{"n_layer": 13, "d_model": 192, "n_head": 12, "n_kv_head": 12, "head_dim": 32, "d_mlp": 960, "vocab_size": 2048, "activation": "swiglu", "norm": "rmsnorm", "norm_place": "pre", "norm_eps": 1e-05, "positions": "rope", "rope_base": 100000.0, "rope_fraction": 0.5, "qk_norm": false, "attn_scale": 0.177, "bias": "qkv", "tie_embeddings": false, "parallel_block": false, "init": "normal", "init_std_qkv": 0.0315, "init_std_o": 0.0223, "init_std_up": 0.0315, "init_std_down": 0.0141, "optimizer": "muon_variant", "lr": 0.00265, "lr_mult_qkv": 0.7, "lr_mult_up": 0.744, "beta1": 0.93, "lr_head": 0.00813, "grad_clip": 1.0, "warmup_steps": 200, "schedule": "wsd", "decay_fraction": 0.677, "decay_shape": "square", "final_lr_fraction": 0.05, "batch_tokens": 65536, "seq_len": 1024, "doc_mask": false, "train_tokens": 554000000, "steps": 8454, "dataset": "wikipedia_en"}
MLP neurons of a small language model. Each row is named by its layer, matrix (gate and up: input weights; down: output weights) and neuron, and shows model dimensions 128-191. Each number is 50 + 10 x the weight over its row's rms, rounded and kept within 0 to 99. A neuron's up and down rows have the sign that makes its largest values positive.
After each neuron's rows, "fires on" lists the tokens most often at its 100 highest values on Wikipedia text that the model never trained on.

L3.gate74:56 48 54 56 54 57 48 61 41 53 52 58 51 68 61 54 51 54 43 59 55 55 57 47 61 38 33 59 43 37 38 53 82 42 47 39 44 54 51 42 71 71 42 47 48 43 60 46 40 51 49 55 58 48 21 57 24 47 51 51 41 41 39 55
L3.up74:64 59 56 54 40 68 57 46 43 43 35 49 69 48 40 53 34 40 50 29 60 66 49 60 61 49 43 44 58 37 50 46 44 53 37 40 58 66 50 52 50 35 45 61 44 41 62 44 51 55 68 74 56 37 38 63 58 40 36 47 34 43 50 41
L3.down74:35 62 36 56 43 65 40 38 61 37 55 51 47 47 43 41 54 70 38 53 43 56 40 57 48 67 51 60 41 38 61 57 50 44 53 51 72 53 66 65 63 35 49 43 45 37 45 42 61 56 57 57 65 45 46 53 53 29 55 32 46 57 55 52
fires on: "ar", "ke", "r", "l", "d"

L2.gate860:47 49 62 57 45 45 52 57 43 68 60 52 44 52 62 60 58 44 30 45 44 37 49 30 39 52 47 37 44 59 49 52 44 58 57 51 33 56 57 42 52 61 52 40 56 71 62 40 41 41 65 34 38 47 44 53 30 54 70 48 48 46 51 59
L2.up860:56 49 35 41 43 41 37 48 63 50 56 51 49 52 54 59 36 39 50 27 54 55 45 45 60 42 43 39 56 60 53 74 59 55 39 60 40 42 43 44 44 48 41 26 39 38 39 44 44 54 60 40 68 47 67 51 61 59 22 31 47 58 52 30
L2.down860:48 55 60 69 53 43 46 61 64 60 56 61 31 46 52 65 49 46 49 66 47 53 47 31 34 62 56 31 63 59 54 63 49 51 52 38 49 50 49 47 55 57 56 46 49 45 57 46 59 38 45 25 41 48 43 63 36 61 61 52 53 51 57 43
fires on: "tra", "mmer", " Tra"

L5.gate525:49 37 53 44 31 69 52 50 27 52 54 54 57 48 53 55 42 45 35 52 53 43 42 45 44 58 49 62 44 46 57 57 48 34 56 49 51 71 36 36 43 62 60 32 68 38 43 26 67 44 55 43 32 45 70 47 51 54 44 56 31 56 47 57
L5.up525:49 59 52 42 45 53 45 60 60 54 59 70 54 51 52 48 58 42 47 52 39 62 71 61 60 65 69 48 55 43 50 60 68 50 56 54 64 45 50 45 46 50 49 52 51 50 58 58 60 56 49 78 40 63 32 70 53 47 54 73 29 45 37 49
L5.down525:55 38 52 49 37 59 58 54 42 55 55 73 49 52 46 46 58 56 48 41 58 62 19 54 37 53 51 49 39 60 61 45 47 37 36 42 42 41 48 42 43 47 59 61 59 39 45 29 30 50 42 47 30 51 54 45 41 47 29 54 46 63 41 40
fires on: "n", " left", "l", "ent", " form", "ct"

L4.gate24:55 60 57 53 58 56 60 57 38 69 46 43 63 46 62 54 45 52 47 37 45 65 41 64 39 57 61 54 49 42 48 55 50 60 59 55 35 28 59 64 41 57 58 30 55 44 41 49 57 52 42 47 56 52 61 44 57 32 56 68 61 41 48 15
L4.up24:47 59 54 57 38 59 45 46 56 40 37 56 53 59 43 47 48 56 56 59 41 42 48 52 55 34 73 41 45 57 51 54 55 41 46 49 47 43 54 50 44 67 47 59 52 27 33 59 44 65 53 49 36 54 56 57 57 58 22 60 23 50 46 23
L4.down24:52 79 54 53 61 56 57 58 30 56 51 41 45 57 55 61 30 51 46 39 42 54 44 55 45 56 57 64 47 60 58 41 38 38 46 54 51 56 44 41 35 75 48 43 47 58 42 45 52 37 57 51 45 56 58 59 58 27 34 55 50 52 37 36
fires on: " Ar", " Africa", "at", "ar", " Australia"

L5.gate210:46 57 45 63 33 66 55 60 49 68 58 56 39 52 44 62 52 77 41 51 39 45 64 48 63 50 46 47 50 56 57 69 45 30 61 43 52 57 61 48 51 52 52 52 64 49 61 48 56 65 54 46 52 62 67 57 46 49 50 59 56 46 63 45
L5.up210:33 75 34 56 46 38 69 44 58 60 49 46 56 34 44 32 50 36 68 44 46 58 64 55 36 41 22 52 41 62 49 63 55 38 63 57 48 30 49 46 50 52 59 38 56 36 57 52 46 47 53 59 61 54 48 42 48 54 63 51 46 48 51 48
L5.down210:54 50 53 62 59 36 62 62 48 49 69 57 47 55 63 23 41 46 60 69 48 53 57 46 39 45 57 47 56 39 53 55 45 48 51 51 53 53 44 58 54 53 57 46 46 41 51 60 45 19 38 53 59 55 37 33 49 65 53 42 48 38 64 61
fires on: "ir", " long", "ig", "ut", "h"

L2.gate247:50 50 58 43 43 45 33 54 46 47 59 53 50 29 38 51 65 58 55 65 59 42 44 61 34 46 53 57 57 41 38 64 41 39 65 63 31 57 49 45 45 43 50 52 39 43 70 40 74 57 64 38 56 74 51 55 59 50 47 54 38 49 65 41
L2.up247:42 48 48 47 49 53 62 44 45 53 54 57 44 33 53 49 56 61 55 43 70 59 54 47 45 60 38 44 53 41 50 66 40 64 52 67 43 46 56 35 40 54 51 54 40 47 65 55 55 51 49 53 37 46 45 39 59 54 57 40 65 63 55 47
L2.down247:56 56 49 50 50 44 62 45 55 42 54 46 44 76 58 54 39 47 51 42 43 38 33 45 62 52 54 50 43 54 51 60 61 35 56 49 52 48 57 55 55 69 56 44 71 61 14 41 46 39 64 58 46 48 57 50 61 63 44 61 44 45 43 41
fires on: ".", "led", " published", "v", " species", "ue"

L7.gate178:45 66 48 51 57 52 50 64 55 43 54 31 61 43 51 42 39 47 50 62 39 54 38 40 34 46 45 56 56 41 63 45 36 69 49 66 39 40 36 46 54 51 45 52 65 49 55 48 55 55 49 55 67 38 57 57 34 69 72 48 67 58 28 14
L7.up178:51 46 55 45 62 50 52 62 53 33 66 48 57 66 49 69 57 36 53 35 44 51 30 56 28 58 45 55 47 55 55 43 38 62 57 64 35 52 48 36 45 75 40 47 57 49 57 42 51 47 56 42 45 55 38 66 40 56 47 40 47 50 45 40
L7.down178:49 52 46 65 45 44 64 47 43 36 55 59 53 56 47 56 44 40 57 45 35 43 65 58 62 53 54 70 58 40 47 46 58 32 45 36 38 49 61 60 55 48 48 37 54 40 39 42 45 55 62 37 44 43 54 46 74 54 43 59 54 49 55 54
fires on: "ci", "ri", "ti", " Ar", "ta", "ce"

L5.gate919:27 52 44 46 44 38 46 42 52 49 45 39 42 58 72 66 50 39 49 28 52 58 52 59 40 46 42 62 62 47 42 61 22 40 48 42 35 53 50 46 45 71 33 41 47 35 53 40 41 38 66 59 46 76 50 54 58 46 42 49 46 53 49 47
L5.up919:42 52 67 37 56 52 40 36 49 26 42 41 56 41 47 39 56 46 55 55 50 60 40 73 56 49 49 49 45 42 55 51 69 48 35 63 46 56 47 80 62 38 62 49 52 50 48 37 45 63 34 42 54 45 44 56 42 62 63 18 60 44 29 30
L5.down919:70 53 51 42 69 35 61 43 45 46 53 33 59 57 39 60 57 45 50 40 61 32 63 60 50 49 39 41 54 46 51 56 68 37 53 47 49 52 57 35 51 56 33 53 49 36 59 63 47 59 41 56 50 41 48 49 49 54 65 40 54 58 64 57
fires on: "en", "und", "e", "ent", "end", "au"

L2.gate25:53 34 65 56 54 63 60 54 37 36 47 72 59 68 39 65 49 54 63 51 58 25 36 54 53 54 65 44 44 45 48 46 40 48 48 33 35 68 60 56 63 46 38 58 45 57 41 51 59 51 49 27 44 40 67 44 52 57 76 52 66 66 60 41
L2.up25:44 56 68 55 48 46 43 55 49 32 51 36 54 38 42 22 57 47 52 52 45 58 58 57 48 51 43 43 44 55 44 58 45 50 38 54 37 39 57 44 36 59 51 64 57 46 61 45 38 61 54 46 53 38 46 54 41 55 39 61 76 43 54 56
L2.down25:60 45 28 38 50 36 45 64 58 60 47 58 53 58 50 70 53 47 44 51 48 53 62 37 52 63 44 44 52 55 56 26 60 46 48 51 47 59 46 56 51 60 42 36 46 29 67 58 62 37 55 48 39 56 46 53 48 41 49 31 43 35 44 50
fires on: "li", " =", "ci", "ni", "ri", "s"

L2.gate353:55 55 55 49 58 59 45 47 59 42 32 41 46 55 52 29 52 49 58 48 53 40 44 47 42 64 53 49 44 60 45 59 55 60 52 55 33 54 43 56 54 45 74 46 53 42 58 52 50 45 35 57 47 54 77 45 68 49 41 32 41 37 37 57
L2.up353:57 59 54 47 56 60 49 41 25 51 52 48 54 42 53 28 48 52 47 45 52 44 51 40 52 41 49 46 38 44 43 62 48 44 47 63 44 42 59 40 39 43 59 42 59 56 51 43 55 51 54 46 39 42 57 61 55 45 61 52 46 49 44 64
L2.down353:41 49 33 54 51 65 57 43 66 42 35 48 49 65 39 30 66 54 67 49 56 33 44 41 44 59 60 53 54 60 47 47 54 48 41 48 28 55 55 51 51 38 64 70 72 54 50 36 40 49 42 60 53 46 42 52 72 51 45 20 54 45 53 48
fires on: "ff", "aff", "s", "ities", "men", " women"

L2.gate11:55 53 53 53 44 61 50 30 70 49 63 52 51 60 59 64 46 65 42 61 40 36 54 64 42 36 63 56 64 59 51 47 60 13 42 50 23 43 48 52 61 49 57 47 56 43 45 62 46 47 63 45 55 42 43 51 67 50 54 65 35 59 57 47
L2.up11:56 62 60 44 48 59 48 39 70 49 55 52 61 81 58 50 52 65 43 64 51 40 52 64 53 60 52 58 56 53 46 46 55 19 36 46 43 42 46 53 40 55 53 53 64 51 59 60 39 49 45 43 32 33 39 40 41 56 53 65 47 70 54 56
L2.down11:60 33 48 47 42 43 51 42 61 46 62 51 48 60 49 62 57 60 25 30 23 38 58 61 51 52 49 50 56 63 63 66 62 40 44 62 40 47 43 45 39 31 58 61 62 46 33 59 52 58 79 55 63 49 51 55 68 57 52 49 47 41 64 41
fires on: "==", " Mc", "z", " Frank", "iz", " March"

L2.gate876:43 37 39 51 44 51 50 45 57 33 35 47 67 37 46 43 48 70 39 39 45 33 55 36 58 54 38 48 47 48 58 55 47 48 55 61 46 34 46 45 46 62 41 52 46 64 36 34 56 46 61 53 45 41 75 46 63 42 49 42 24 52 59 35
L2.up876:56 43 44 41 53 56 61 58 37 34 62 35 67 42 49 57 28 32 59 48 36 44 55 61 55 54 47 44 45 42 56 67 43 48 50 45 36 42 60 44 52 64 49 53 53 67 59 51 58 66 52 43 58 48 75 49 50 32 61 52 38 37 39 33
L2.down876:44 36 60 55 51 46 41 44 35 43 63 36 48 49 54 47 38 37 57 54 51 50 53 29 45 59 63 54 61 42 80 44 46 39 50 45 66 48 40 53 45 59 38 58 38 52 40 33 50 52 36 51 56 58 60 38 42 44 60 33 37 61 51 55
fires on: "ed", "D", "i", "fin"

L4.gate663:35 44 50 38 58 53 35 43 50 56 38 62 44 51 33 78 37 55 59 42 51 49 32 34 39 69 55 43 33 52 35 33 40 40 50 42 39 58 47 48 53 36 55 63 58 50 45 58 63 61 49 56 41 37 49 37 56 49 52 53 57 52 43 62
L4.up663:33 43 44 45 45 31 62 49 37 36 50 34 42 57 51 58 43 64 44 36 45 55 42 65 47 47 39 55 56 45 64 54 53 50 37 47 57 61 44 37 51 59 62 67 55 36 28 43 48 53 39 42 58 44 51 65 59 61 51 61 62 51 43 46
L4.down663:54 64 57 37 71 43 61 53 70 68 45 47 48 53 56 30 56 43 60 46 48 56 57 36 55 44 62 46 41 59 54 47 51 62 45 31 57 20 28 25 59 49 57 39 54 60 61 46 60 44 59 33 46 60 49 36 46 45 43 39 37 46 46 65
fires on: "air", "it", "is", "il", "ization"

L4.gate895:52 58 37 48 64 46 54 49 57 55 57 40 48 55 44 60 44 53 57 33 41 49 46 56 55 53 50 57 72 54 61 48 46 44 63 62 55 56 50 40 59 54 64 23 45 47 64 58 48 45 52 43 54 46 37 54 72 81 71 49 39 38 55 43
L4.up895:37 45 46 45 35 52 59 59 52 49 43 59 43 55 44 54 41 45 42 21 63 46 46 50 56 47 50 52 57 70 35 49 47 66 57 66 50 56 51 61 51 52 44 51 55 66 51 54 60 42 57 41 44 46 39 32 62 64 46 62 50 68 54 33
L4.down895:43 53 58 55 44 49 45 49 60 42 51 61 68 46 55 60 67 56 58 52 34 47 66 42 46 56 56 64 55 48 67 45 47 54 53 48 32 61 57 47 42 57 64 32 54 40 50 47 54 56 66 38 51 56 53 52 74 66 51 61 37 46 67 51
fires on: "tra", "ci", "tin", "ta", "hi", "ho"

L10.gate663:56 39 45 48 45 60 60 77 31 41 52 21 37 43 50 48 53 49 57 72 53 40 43 56 58 73 37 55 40 38 68 56 59 53 54 59 38 61 31 35 42 49 61 38 44 35 65 46 57 52 55 46 65 59 58 52 52 66 34 48 61 40 57 39
L10.up663:69 52 55 44 50 52 65 50 43 48 43 57 47 50 59 50 52 44 48 44 48 41 60 61 43 75 57 66 49 36 56 37 33 46 60 38 49 34 30 47 62 60 60 61 55 59 53 39 69 48 52 53 56 46 51 54 31 56 34 25 56 28 51 49
L10.down663:44 38 53 45 49 44 60 48 44 46 55 27 59 45 66 33 41 50 57 49 49 68 58 46 59 67 52 51 39 54 68 61 56 39 50 53 30 54 61 63 47 60 59 55 40 42 27 52 60 48 55 55 47 41 53 47 35 34 59 44 36 61 43 42
fires on: "s", "th", "ol", "k", "gan", "x"

L4.gate98:46 41 76 51 53 69 55 54 55 46 44 52 57 52 41 56 59 55 51 54 38 66 50 42 45 39 53 53 38 55 33 51 55 37 48 35 40 46 67 40 46 55 57 43 32 53 39 56 64 38 41 57 51 51 29 30 50 49 51 49 35 44 36 65
L4.up98:65 49 59 47 46 40 39 46 70 39 49 40 43 57 57 44 50 40 58 45 38 53 46 66 54 32 50 53 38 53 52 50 56 42 58 43 43 47 54 44 58 51 63 42 29 50 45 44 50 50 52 46 62 41 46 33 54 47 62 61 50 55 71 57
L4.down98:57 43 56 35 56 56 49 60 47 69 69 29 45 50 30 36 54 37 45 52 60 47 44 49 46 57 73 52 42 40 38 53 52 54 39 60 47 56 53 64 40 63 38 62 51 37 69 47 36 53 65 49 46 48 55 49 49 56 60 39 57 44 67 66
fires on: "b", "n", ":", "e", "or"

L10.gate511:50 62 54 39 74 47 61 39 46 43 36 42 50 50 53 30 44 49 53 55 47 55 41 65 41 35 53 64 63 42 45 68 40 45 32 47 50 38 56 51 46 40 41 54 29 43 67 56 48 47 62 43 55 46 64 57 61 51 53 49 37 41 31 37
L10.up511:38 53 64 61 72 57 39 49 43 43 43 43 59 52 39 57 19 50 37 55 50 54 52 51 56 59 60 58 44 41 60 42 52 49 42 49 67 38 38 47 39 46 37 32 59 32 37 63 65 56 40 61 42 77 47 42 62 48 64 48 60 54 55 44
L10.down511:36 77 50 51 59 57 50 64 48 54 34 71 50 54 45 49 46 35 63 54 42 45 32 59 31 55 55 50 48 39 51 50 51 51 49 43 47 43 64 39 51 69 57 32 43 59 32 46 42 60 44 47 47 69 51 50 50 37 59 64 56 34 42 39
fires on: "ar", "-", "di", " Ar", "ti"

L3.gate386:37 48 60 44 39 60 57 49 55 68 47 59 55 71 30 54 50 54 47 39 49 21 46 49 41 53 43 54 59 58 51 38 59 51 44 46 55 64 51 58 71 43 54 46 48 53 50 48 50 45 58 52 53 44 53 67 53 40 58 55 32 57 34 50
L3.up386:27 64 42 52 53 49 67 66 60 66 37 57 44 60 49 64 52 35 53 54 35 42 42 46 44 59 41 58 54 60 63 51 36 51 39 43 69 63 48 64 66 47 59 53 38 51 55 37 45 54 68 38 54 51 71 58 57 35 59 55 35 42 22 42
L3.down386:39 62 67 40 22 54 51 35 43 59 61 54 55 66 34 60 58 49 54 47 46 48 60 54 55 59 57 48 40 53 55 56 68 52 45 57 43 51 45 49 70 36 55 72 56 58 43 47 36 43 53 52 57 48 53 53 42 37 52 39 50 52 47 61
fires on: "mmer", "ter", " Time", "Personal"

L7.gate774:45 53 55 52 43 47 15 33 38 29 52 49 74 51 45 46 48 57 60 45 63 57 50 48 35 63 44 55 59 23 40 53 43 50 39 54 51 56 45 51 45 41 62 49 56 46 32 52 60 60 59 38 42 67 79 35 75 38 32 41 53 41 44 49
L7.up774:56 38 52 54 72 61 30 58 59 36 62 27 42 58 56 52 28 53 41 52 50 60 68 62 52 59 33 49 59 58 52 79 44 55 60 51 41 39 40 46 34 47 43 60 39 37 43 50 59 51 44 60 49 56 54 52 46 33 53 50 50 57 33 45
L7.down774:44 65 48 51 50 55 27 59 55 47 63 46 46 48 36 60 49 53 31 38 61 60 57 56 46 57 61 60 60 32 57 56 56 48 59 47 42 40 34 72 61 37 45 48 44 55 36 37 48 39 63 78 42 50 62 52 24 19 55 50 48 50 39 54
fires on: "==", "D", "li"

L5.gate709:52 50 34 38 48 51 67 46 64 59 48 67 66 46 57 55 45 69 51 50 59 49 58 58 36 54 57 52 57 49 50 42 44 56 45 46 45 57 42 47 46 55 44 40 45 42 54 49 41 47 54 44 81 62 52 31 50 41 47 39 56 39 54 64
L5.up709:38 42 49 70 53 64 56 45 43 49 56 44 39 66 59 52 58 40 50 43 50 56 36 68 60 36 46 61 50 50 60 53 51 70 49 59 40 51 53 71 53 56 54 34 47 41 60 65 45 45 54 45 67 51 41 37 46 46 57 38 63 49 66 52
L5.down709:62 57 44 68 56 50 53 48 55 39 56 36 26 36 66 55 48 43 44 53 43 52 75 55 57 56 62 48 53 62 34 51 46 55 46 51 57 58 42 54 35 60 64 47 53 40 35 51 45 59 58 49 47 54 55 51 54 58 39 54 28 52 50 56
fires on: "le", "st", "ly", "se", "lo"

L7.gate959:54 45 57 49 75 47 27 50 42 42 55 45 32 58 51 48 53 53 45 58 55 55 52 52 59 50 51 55 47 51 29 56 54 35 42 44 42 42 71 59 55 40 62 41 60 49 42 51 44 39 56 48 45 29 38 50 67 67 55 62 51 65 38 59
L7.up959:40 49 45 37 46 69 54 50 51 47 51 47 49 34 61 54 60 59 42 58 43 46 45 62 40 46 63 50 52 39 62 68 36 51 33 47 55 49 52 74 46 34 55 47 55 60 52 18 52 51 53 48 45 57 38 36 72 43 50 60 30 43 42 55
L7.down959:45 53 81 52 35 51 41 48 59 61 73 57 55 56 59 62 57 54 40 45 39 47 45 63 57 33 47 55 61 49 64 54 46 49 43 39 51 45 48 70 41 59 35 43 44 65 39 57 66 59 86 50 50 45 41 54 54 70 40 48 43 48 45 57
fires on: "==", " =="

L7.gate44:52 41 50 59 68 69 46 54 42 52 52 65 40 71 59 45 62 56 65 46 63 43 60 70 46 50 49 46 42 54 69 62 64 44 36 34 37 41 49 61 41 50 33 35 63 45 47 45 34 54 61 62 50 57 68 38 40 39 50 51 58 49 53 47
L7.up44:36 53 42 41 57 40 45 60 66 53 57 58 57 55 34 69 51 80 45 45 47 56 48 40 72 46 66 48 48 59 56 52 45 48 63 40 41 23 55 47 50 54 41 56 56 40 64 38 46 55 36 52 41 44 48 44 57 74 34 56 53 52 49 50
L7.down44:54 55 45 72 64 52 58 44 45 27 53 60 55 49 57 69 38 50 42 31 51 53 48 50 54 75 52 38 46 50 52 42 68 50 25 50 51 21 42 55 46 45 31 57 56 52 45 38 60 42 64 61 37 63 48 68 45 53 56 52 59 64 71 59
fires on: "st", "y", "ce", " first", " N"

L3.gate875:40 46 59 35 33 50 59 49 35 62 55 35 47 47 78 45 35 60 56 46 57 61 37 31 45 53 58 47 59 49 59 59 46 56 33 47 51 67 44 49 43 58 69 43 41 56 61 60 54 58 55 57 65 44 45 46 67 61 35 52 45 37 56 67
L3.up875:56 48 52 48 52 46 54 54 70 58 61 48 52 39 50 67 53 43 51 59 41 35 54 51 49 60 33 48 41 49 53 48 53 51 41 54 57 39 31 54 56 68 41 57 58 27 52 34 40 45 71 52 50 49 39 44 50 58 34 62 53 43 48 38
L3.down875:43 32 52 60 29 50 49 49 70 55 58 50 71 54 61 50 48 36 46 56 62 60 55 51 51 46 53 26 50 54 38 35 47 56 35 52 44 65 53 48 53 59 59 53 48 48 45 59 57 51 57 52 54 40 51 43 41 51 61 57 44 59 32 45
fires on: "il", "x", "iv", "ol", "ut", "al"

L7.gate109:49 54 67 47 57 58 28 77 51 57 56 41 49 44 43 50 34 50 48 58 28 52 44 35 65 54 45 61 43 51 41 45 44 37 36 62 44 38 64 58 37 50 66 43 43 53 37 75 49 43 59 41 50 44 57 72 61 57 50 52 34 46 40 38
L7.up109:49 53 61 37 50 38 49 75 57 62 48 34 69 41 43 55 45 59 37 55 59 51 68 42 51 52 46 61 59 56 56 55 49 49 31 36 56 51 52 70 38 62 45 44 54 48 58 44 59 50 77 41 44 53 41 60 57 47 66 52 41 49 22 44
L7.down109:63 48 57 57 56 52 52 63 40 59 44 60 51 54 42 43 65 56 33 64 47 48 51 44 60 48 36 52 55 46 37 59 53 50 31 34 42 48 61 57 46 51 47 27 53 51 55 73 43 60 63 38 48 45 49 69 51 54 54 38 35 49 55 46
fires on: "==", " (19", " 19", " \"", "mo"

L4.gate480:64 34 48 40 61 63 65 44 52 45 30 66 66 55 47 49 45 71 47 48 48 35 56 33 59 44 52 54 41 55 31 55 54 59 55 37 52 52 40 47 38 46 61 41 57 55 74 33 68 42 37 42 48 34 30 48 60 39 52 40 48 53 52 59
L4.up480:42 65 41 67 47 52 50 56 62 45 47 53 39 36 50 36 24 63 48 48 37 67 34 48 57 41 52 44 53 58 42 27 39 49 44 51 59 55 78 68 59 60 58 49 48 47 16 36 41 51 41 57 53 48 38 51 55 70 49 49 57 43 63 58
L4.down480:49 36 41 49 28 44 38 60 46 56 71 47 47 72 48 40 59 53 38 50 49 29 52 70 62 61 57 64 41 62 72 69 58 65 42 38 34 59 34 63 68 49 47 53 60 43 73 55 51 61 56 60 44 61 67 44 59 47 56 55 48 53 45 57
fires on: "n", "im", "me", "e", "re"

L7.gate91:50 40 46 46 51 54 36 25 52 67 56 31 65 42 51 58 47 55 60 42 52 56 80 51 65 64 34 16 69 67 40 54 54 43 36 60 48 75 51 44 34 42 53 50 59 48 49 53 46 52 44 37 48 53 49 52 52 53 61 43 39 32 53 48
L7.up91:34 59 53 44 57 45 63 54 36 51 50 33 47 44 39 55 51 54 58 36 57 53 48 46 58 37 42 55 57 33 50 65 60 44 52 63 63 47 65 54 49 38 45 69 49 58 39 46 60 41 49 57 62 53 37 41 43 52 63 72 40 37 60 51
L7.down91:55 43 56 49 59 56 43 57 61 56 24 65 42 38 58 55 50 66 42 49 43 58 33 53 42 50 52 54 44 55 48 45 70 54 45 45 44 44 48 45 66 44 45 47 52 56 53 31 47 43 62 57 52 70 56 68 59 64 57 43 63 39 62 49
fires on: "t", "ed", " moved", "row", "ak", "ing"

L7.gate529:32 40 56 57 55 67 40 28 46 28 47 48 54 41 54 57 46 46 50 49 51 47 56 51 54 42 57 48 36 51 54 57 54 35 48 69 43 45 45 52 29 63 47 34 40 38 43 42 38 49 35 52 51 49 45 37 25 46 49 31 53 49 55 41
L7.up529:49 49 42 51 46 43 58 53 44 43 27 57 54 59 52 61 44 63 53 51 58 45 82 41 46 42 50 46 48 51 58 41 52 48 38 66 49 30 49 55 67 40 56 47 67 37 58 51 59 25 26 61 55 33 37 42 45 51 51 44 42 49 50 46
L7.down529:47 60 45 40 51 70 32 47 47 46 44 63 51 50 65 74 68 52 41 58 65 48 57 59 66 52 65 35 30 50 55 47 61 62 46 76 48 51 50 44 49 42 24 48 56 57 44 46 59 39 45 42 43 50 52 46 57 53 66 30 40 46 63 38
fires on: "la", "y", "t", "port", "x", "ce"

L4.gate3:55 54 46 46 62 41 50 64 42 45 42 61 46 42 42 54 56 46 63 56 45 72 73 54 50 44 48 53 61 74 55 63 59 53 38 36 42 70 52 46 39 63 53 46 54 48 59 56 44 41 38 59 38 40 45 56 41 46 43 31 35 47 47 44
L4.up3:51 60 42 70 61 33 55 48 30 47 47 57 64 40 47 35 45 32 56 61 48 49 61 59 47 48 54 46 41 52 50 67 54 41 61 70 48 42 69 51 48 48 51 34 38 46 43 72 41 53 53 37 60 48 62 47 37 55 57 41 62 50 50 32
L4.down3:45 56 57 69 54 46 37 41 48 46 46 53 62 55 22 45 39 55 50 44 55 46 40 65 38 57 62 60 57 62 44 33 60 36 70 61 63 50 43 49 69 59 49 75 50 40 36 46 38 51 69 44 35 60 34 46 56 57 45 70 47 71 52 56
fires on: "ic", "li", "i", "c", "g", "v"

L3.gate503:55 61 47 52 63 60 45 35 53 28 30 42 67 55 57 50 60 51 42 52 52 42 47 51 59 57 46 55 48 50 51 51 51 52 55 30 36 59 28 72 46 35 36 56 26 43 53 54 56 52 58 46 58 61 38 57 38 66 58 30 47 51 55 69
L3.up503:55 41 61 54 48 55 36 56 44 45 41 53 40 47 33 49 48 49 58 56 43 49 42 58 63 44 53 42 79 60 48 55 41 54 59 27 31 38 50 57 44 45 67 50 37 45 47 56 47 68 56 45 47 45 55 71 39 54 55 55 53 51 63 54
L3.down503:58 47 44 56 57 54 60 66 35 24 71 50 26 47 71 42 42 53 57 62 48 49 62 61 50 54 72 53 34 53 56 63 38 49 53 57 56 44 52 66 53 50 29 43 46 41 47 54 46 47 39 47 52 47 44 52 45 41 50 41 39 42 59 59
fires on: "ce", "le", "is", "s", "ly"

L7.gate575:49 47 40 55 66 42 61 50 50 56 66 64 59 34 50 44 54 62 65 29 56 64 55 39 58 62 40 52 48 60 61 33 44 50 40 36 51 59 41 45 52 47 44 56 43 71 47 68 60 60 50 55 49 37 41 50 72 35 54 40 45 23 48 57
L7.up575:45 47 49 55 35 70 63 43 42 40 42 43 45 47 57 58 63 42 52 25 54 44 53 59 38 60 39 58 59 46 65 53 46 43 48 56 57 37 45 46 51 50 43 52 61 50 54 51 67 50 42 51 34 36 26 50 53 63 52 63 73 39 40 55
L7.down575:55 59 55 34 49 45 42 56 57 48 33 41 43 34 50 45 53 47 48 43 41 52 36 34 56 43 54 62 56 36 51 46 49 65 57 44 40 52 61 60 54 65 59 68 54 40 57 55 52 51 65 67 62 45 67 51 50 54 56 34 54 50 70 27
fires on: "ed", " began", "ent", "ing", " played", " first"

L10.gate335:63 35 48 42 54 60 59 55 49 38 32 62 66 42 55 27 60 56 61 40 42 61 63 41 63 55 40 48 55 52 54 45 22 41 49 59 39 67 41 42 47 56 58 63 52 52 48 51 59 40 43 36 33 45 42 59 52 39 51 41 45 53 59 37
L10.up335:38 57 61 42 50 40 57 53 31 29 48 34 56 45 37 63 49 46 64 47 32 52 40 46 63 34 59 37 53 41 39 48 48 52 39 46 49 54 44 61 59 49 47 63 45 53 70 48 79 57 62 57 65 38 58 52 52 48 47 50 58 49 52 54
L10.down335:58 67 65 47 44 57 51 43 56 48 56 66 39 56 44 27 41 74 54 73 42 57 28 58 33 58 51 68 40 45 27 38 57 40 44 58 57 58 45 58 46 43 58 47 48 54 53 58 51 66 46 61 46 46 42 49 59 66 65 37 54 45 57 37
fires on: "s", "ed", " ", "ran", " played", "ing"

L2.gate416:42 19 57 43 55 44 57 35 59 29 54 48 52 66 35 54 55 29 63 48 58 41 50 52 45 44 46 41 68 40 40 55 50 52 54 60 41 65 27 42 67 42 52 52 31 47 59 51 59 47 41 46 64 56 39 43 54 65 48 53 38 51 38 49
L2.up416:50 61 41 42 43 48 48 55 52 43 64 57 38 42 48 60 55 31 68 42 54 54 65 33 48 29 55 54 69 57 45 57 66 36 64 50 53 65 29 53 56 38 40 28 44 41 55 56 42 36 54 50 65 43 47 55 44 58 50 45 45 36 50 44
L2.down416:55 74 64 47 39 50 33 41 41 63 47 48 73 42 59 41 49 62 31 43 35 63 43 49 56 50 46 55 13 44 48 42 43 71 55 41 59 36 70 54 43 58 51 57 53 41 57 58 48 60 48 50 40 46 52 59 51 53 64 50 39 42 46 47
fires on: "t", "ed", "pp", " remain", "ing"